config = dict(
    d_mlp=1024,
    activation='gelu',
    positions='rope',
    attn_scale=0.125,
    tie_embeddings=False,
    parallel_block=True,
    init_std_qkv=0.0364,
    optimizer='muon_variant',
    grad_clip=2.0,
    final_lr_fraction=0.05,
    batch_tokens=[65536, 131072, 262144],
    doc_mask=True,
    dataset='wikipedia_en',
)
MLP neurons of a small language model. Each row is named by its layer, matrix (up: input weights; down: output weights) and neuron, and shows model dimensions 112-207. Each number is 50 + 12 x the weight over its row's rms, rounded and kept within 0 to 99.
After each neuron's rows, "fires on" lists the tokens most often at its 100 highest values on Wikipedia text that the model never trained on.

L6.up548:50 44 59 63 34 45 61 60 82 53 31 60 45 64 41 53 47 60 43 59 29 56 54 46 44 60 21 50 41 50 39 23 36 34 33 51 40 52 39 56 38 41 43 50 54 73 60 50 48 39 47 35 65 49 47 48 44 54 52 43 57 60 75 55 67 68 64 32 55 19 60 34 40 52 41 37 60 49 58 57 63 33 49 72 27 41 45 48 56 55 45 50 59 56 42 49
L6.down548:21 56 40 67 55 44 55 43 48 48 39 61 47 45 49 48 50 34 37 69 50 40 41 40 60 63 32 38 56 54 51 56 33 39 60 45 43 62 25 80 31 49 52 50 48 63 57 49 65 53 55 43 58 44 45 58 56 48 60 40 37 35 40 72 87 56 42 79 55 49 53 53 45 51 40 22 46 58 54 39 74 66 57 57 39 37 42 75 43 44 30 64 59 55 51 36
fires on: "\n", ", ", "di", "as", "("

L8.up30:60 48 62 49 52 42 35 66 53 39 53 50 65 47 59 45 49 39 39 44 44 29 52 37 72 74 42 58 60 36 62 57 52 67 62 54 66 52 38 68 55 44 37 58 46 43 48 24 52 63 46 47 42 61 50 36 56 41 30 61 44 38 46 45 54 41 48 59 44 45 42 45 59 65 43 41 53 71 68 72 48 42 53 54 37 46 57 59 60 62 56 61 36 33 47 53
L8.down30:42 48 24 44 50 45 47 52 67 79 57 62 66 49 52 42 70 45 26 62 61 51 55 49 55 42 54 21 68 42 41 52 36 68 34 54 36 67 71 30 75 69 56 56 37 63 57 49 34 49 64 36 29 41 68 29 65 68 17 65 48 56 56 43 45 53 52 39 48 45 47 54 66 63 54 57 51 58 47 53 28 60 47 37 41 39 40 48 49 47 42 40 66 43 46 30
fires on: "ag", "-", "| ", "e ", "g", "t "

L7.up561:54 53 50 48 40 50 68 63 43 47 20 44 69 42 52 57 57 30 70 58 40 68 58 55 48 31 72 57 43 43 43 61 46 54 75 45 47 50 58 57 47 86 53 50 49 59 53 39 37 45 47 53 49 52 51 71 49 31 39 54 64 78 68 56 54 35 65 49 75 50 80 66 29 54 27 62 69 52 49 63 51 63 55 45 53 57 43 66 56 51 54 63 41 53 46 63
L7.down561:47 39 70 60 55 57 63 44 36 48 37 57 76 46 39 46 46 80 60 47 39 51 49 34 53 57 61 81 36 57 62 59 73 51 55 75 41 51 40 58 66 54 43 41 69 46 59 47 39 73 42 35 43 52 59 58 80 47 49 75 61 54 51 62 15 23 49 48 60 52 49 49 41 47 45 67 46 43 40 75 45 45 53 66 58 38 43 42 54 44 36 41 60 69 49 66
fires on: "on ", "ed ", "n ", "of ", ": "

L8.up582:37 75 65 40 39 62 59 31 34 73 49 52 68 35 72 62 43 42 43 65 47 38 65 50 47 45 55 44 42 39 52 60 42 63 53 50 70 49 40 46 63 47 46 70 62 47 55 55 48 55 41 59 54 62 53 27 36 57 59 60 39 70 66 33 56 65 45 39 52 59 51 50 61 70 73 50 50 62 60 79 67 58 67 47 40 45 64 43 28 33 34 37 57 53 30 67
L8.down582:66 40 35 53 69 47 56 42 46 48 63 60 30 47 50 46 37 68 57 36 48 62 52 59 45 47 51 50 74 43 50 53 70 25 52 66 29 55 46 43 58 64 63 54 30 45 42 66 43 29 42 30 47 76 51 52 54 35 66 39 62 44 49 71 48 39 59 67 38 44 70 60 62 30 51 51 45 48 41 52 48 37 67 42 56 54 40 33 53 32 69 50 45 72 38 34
fires on: "es ", "s ", "ter", "'", "u", "ed "

L3.up584:38 27 51 51 64 57 55 44 61 32 49 57 51 62 71 37 39 34 50 61 52 37 72 79 48 42 40 34 56 44 33 43 42 35 56 53 40 55 40 41 69 28 55 53 59 64 61 48 57 49 39 45 49 72 37 62 38 64 36 57 49 49 33 53 75 51 50 53 36 41 39 38 36 44 21 47 37 44 42 57 59 59 72 34 58 50 58 72 53 44 45 69 59 65 45 31
L3.down584:51 43 51 60 56 46 57 40 65 38 44 62 50 52 40 38 53 47 46 51 61 51 53 46 49 53 50 64 32 40 38 52 34 53 56 74 51 52 38 27 41 43 32 53 49 45 57 51 57 77 53 69 50 74 58 69 50 34 58 50 68 53 27 51 64 47 37 45 43 33 51 70 63 32 07 47 41 59 38 48 63 43 64 51 67 55 49 39 60 47 49 61 51 43 55 14
fires on: "o", "/ ", "; ", ": ", "ak", "ro"

L9.up780:58 56 54 55 46 29 63 52 26 54 53 54 35 56 55 79 39 35 46 53 67 51 55 69 45 47 52 47 30 49 42 50 62 29 47 57 66 33 68 59 66 29 55 36 50 42 54 44 36 71 33 34 43 41 52 42 65 60 59 56 40 55 52 50 78 68 45 43 50 33 63 56 39 42 49 65 51 50 68 56 39 45 50 76 57 47 48 40 73 71 67 42 37 55 58 32
L9.down780:56 61 39 43 69 45 31 48 50 52 33 54 60 53 46 40 47 54 75 61 50 46 60 33 46 52 47 34 46 42 78 65 40 39 46 62 56 34 53 47 42 56 37 29 69 42 45 28 63 36 60 31 52 74 49 43 23 42 38 66 50 52 48 46 42 47 57 63 28 67 55 41 46 46 45 60 64 44 36 22 56 58 61 45 64 57 60 38 54 46 60 21 63 63 57 54
fires on: ".", "m", "il", "b", "en"

L9.up549:48 29 46 43 19 14 55 33 35 39 33 60 45 29 60 52 55 51 49 56 49 32 34 37 39 19 40 62 64 44 39 53 57 55 44 56 45 47 53 52 39 61 52 53 45 64 68 49 69 57 44 29 36 49 49 52 51 40 60 63 65 60 58 47 56 48 43 49 49 75 37 46 46 64 67 53 35 34 38 53 60 44 67 29 61 47 38 44 60 36 45 22 70 42 42 34
L9.down549:53 29 62 42 41 46 44 56 56 58 54 55 26 70 36 60 67 51 50 40 66 53 61 60 59 49 43 52 37 39 48 56 57 45 27 54 53 33 32 47 30 49 60 53 74 35 52 58 29 76 66 41 72 54 63 55 39 47 53 57 46 36 38 52 44 66 48 74 56 26 72 42 53 41 52 60 52 61 53 63 39 38 69 38 47 49 52 51 36 61 54 48 54 52 54 58
fires on: "ur", "ac", "e", "|", "w", "ear"

L7.up408:54 47 45 50 39 35 24 58 58 31 69 40 51 64 63 47 63 35 40 36 52 41 46 60 39 31 41 66 50 51 55 63 42 70 69 35 58 66 56 56 59 49 63 51 57 86 54 40 57 42 41 48 59 43 50 45 47 42 30 54 56 40 69 50 80 72 59 50 38 59 45 56 51 40 74 29 56 25 61 53 38 59 51 53 61 59 54 57 62 43 54 50 41 50 44 36
L7.down408:36 54 58 51 63 47 66 49 46 68 37 74 39 42 48 45 57 47 63 74 51 58 50 48 51 67 60 30 42 50 33 54 50 50 62 60 64 37 53 63 57 27 27 52 47 20 48 59 62 74 67 64 50 49 50 43 68 38 48 27 55 50 24 57 49 29 58 50 69 58 25 35 39 44 46 48 43 65 39 61 56 36 46 50 46 33 52 42 42 57 46 59 58 66 49 53
fires on: ", ", "n", "d", "ir", "or", "and "

L8.up841:58 53 61 55 39 60 55 45 48 49 34 68 63 59 69 64 47 36 68 62 40 41 52 66 67 32 63 34 43 47 37 54 57 39 49 72 64 81 53 51 35 37 56 46 34 47 63 57 53 37 53 40 36 52 61 28 38 27 58 46 44 44 34 47 64 70 50 49 67 50 43 60 60 64 86 54 37 42 55 56 60 56 43 70 37 68 39 53 55 43 64 35 56 24 48 52
L8.down841:58 48 48 50 62 44 75 42 41 44 45 55 57 50 62 60 56 61 60 43 54 53 41 40 51 39 49 52 73 48 59 68 64 58 84 52 35 55 39 31 48 63 38 50 39 36 51 64 31 65 43 48 42 41 45 41 52 51 40 44 39 42 49 51 54 63 37 59 30 66 71 54 47 60 61 56 37 33 53 37 35 50 39 41 41 32 50 51 31 60 72 40 38 43 41 31
fires on: "s ", "m ", "t ", "es ", "out "

L8.up748:49 31 50 65 47 38 53 70 64 54 56 49 56 58 44 60 49 53 24 53 46 72 60 32 43 42 42 32 48 18 14 49 61 41 46 43 38 56 54 60 41 32 20 40 61 59 50 65 71 51 51 40 56 25 49 42 42 50 48 64 57 39 66 65 57 69 52 54 47 34 60 60 37 52 75 47 58 58 31 63 43 39 57 41 34 53 52 60 57 45 40 59 58 39 33 49
L8.down748:62 38 51 60 70 61 48 28 62 49 45 67 56 53 45 53 53 37 37 42 50 50 45 62 46 52 44 41 34 40 64 48 65 45 44 49 48 31 66 63 44 45 36 62 37 36 61 62 47 59 60 50 40 52 77 36 53 32 46 45 48 59 24 34 47 62 42 53 52 72 38 38 47 32 54 45 40 67 53 77 86 39 60 47 55 33 42 55 63 49 34 48 72 41 62 60
fires on: ", ", "c", "an", "n", "er", "("

L2.up809:58 51 39 66 50 46 44 34 52 63 59 82 33 44 29 50 47 42 67 68 72 50 49 62 37 37 43 53 48 49 63 68 26 53 61 41 43 49 52 36 41 34 44 50 27 55 54 54 51 47 61 44 60 34 51 56 61 48 46 57 56 42 48 38 59 43 46 31 60 53 43 38 53 39 56 60 61 55 64 57 53 71 51 31 37 79 38 87 55 47 32 58 67 38 52 51
L2.down809:46 30 30 46 25 36 36 49 64 49 45 49 47 52 33 35 45 41 65 81 59 39 58 60 61 38 65 58 55 37 57 40 26 47 67 48 66 41 27 50 44 66 59 34 64 72 56 54 57 46 36 49 53 49 50 53 63 51 58 56 54 55 50 44 40 57 70 50 45 58 46 60 69 33 43 66 45 49 44 51 60 29 66 47 29 51 68 57 62 65 39 42 57 57 52 48
fires on: "am", "t", "er", "ing ", "ess", "r"

L2.up494:40 43 53 61 35 53 55 75 60 43 39 32 55 53 41 55 33 48 45 57 60 39 52 43 56 41 57 59 56 45 55 48 24 50 71 44 51 51 45 59 50 30 54 55 37 53 74 58 37 60 49 39 37 47 51 69 42 64 46 58 56 14 55 40 50 51 53 51 38 40 48 54 50 57 48 42 33 45 52 63 46 62 62 28 55 45 46 46 39 59 41 44 54 63 50 43
L2.down494:48 38 35 40 43 56 42 55 56 36 70 51 54 35 48 59 37 54 45 49 62 37 59 48 42 59 65 52 44 26 24 54 43 58 61 38 52 58 30 60 64 44 41 55 58 30 65 48 75 69 39 56 52 65 49 67 46 40 49 62 47 55 47 59 42 51 59 31 52 40 62 54 34 63 25 54 54 75 43 52 70 44 74 48 46 33 50 51 21 39 54 34 73 47 56 52
fires on: ": ", "= ", "; ", "- "

L9.up569:69 67 55 50 36 35 50 59 49 78 56 51 43 53 61 46 52 46 60 53 36 32 41 42 63 37 42 44 45 53 29 69 61 46 34 68 61 30 58 48 37 55 38 48 49 65 46 59 52 55 44 49 35 64 59 83 81 54 46 45 44 55 57 56 44 54 64 52 28 47 54 52 65 67 44 44 63 51 60 50 36 47 58 67 26 58 58 33 46 59 49 43 36 52 40 33
L9.down569:16 35 54 69 59 52 53 37 40 53 58 38 58 43 21 42 47 70 37 50 60 27 53 48 57 56 58 45 62 35 61 48 36 38 48 60 44 68 68 43 48 48 69 41 72 45 39 23 54 55 51 46 48 39 53 51 47 42 35 60 51 46 47 45 58 54 59 26 37 34 58 50 56 30 63 60 39 61 40 37 62 70 48 38 43 48 51 57 50 43 55 33 48 58 55 61
fires on: "b", "en", "ar ", "g", "e "

L6.up901:41 31 53 48 58 61 51 38 47 41 44 68 68 59 44 39 39 39 53 44 54 39 55 57 72 44 65 45 63 57 60 27 68 23 63 66 41 48 51 40 69 62 06 45 47 59 48 45 53 50 46 39 54 59 52 56 69 54 41 62 51 49 47 45 41 22 43 55 51 43 31 29 64 52 66 60 40 55 63 45 52 71 39 42 42 45 55 57 56 51 61 37 36 27 36 49
L6.down901:48 75 19 50 42 57 50 37 72 46 48 77 48 57 43 60 57 49 47 49 57 41 43 56 74 55 35 29 71 62 47 71 34 47 28 68 41 58 52 46 56 47 60 53 55 43 50 48 41 47 37 57 53 36 37 60 56 52 40 40 56 60 61 64 45 54 56 66 48 34 39 51 62 42 41 48 56 43 44 63 45 64 48 43 40 41 48 62 41 34 64 38 58 61 40 47
fires on: "g", "v", "m", " ", "ag"

L2.up64:61 47 68 37 33 60 39 59 44 69 46 46 53 59 61 59 45 61 62 38 21 19 55 75 44 49 45 39 40 70 53 59 45 56 47 55 47 53 47 70 68 61 61 50 49 58 45 29 46 65 50 50 41 55 52 29 37 48 38 37 44 73 79 50 57 58 31 49 50 30 47 64 69 55 55 60 40 57 42 61 48 36 48 47 55 49 56 55 45 36 50 37 56 52 60 55
L2.down64:43 56 37 33 44 49 64 39 46 62 51 56 57 54 64 43 44 63 50 48 43 67 42 57 65 50 52 48 46 43 77 57 35 31 34 35 53 52 47 65 59 47 48 54 52 50 49 44 60 42 42 64 50 39 57 57 45 79 57 43 23 77 75 66 39 42 60 43 61 52 62 53 45 51 44 36 57 60 48 54 37 41 44 50 56 44 24 66 64 56 36 35 54 34 65 40
fires on: "ent", "g", "t ", "ak", ", ", "em"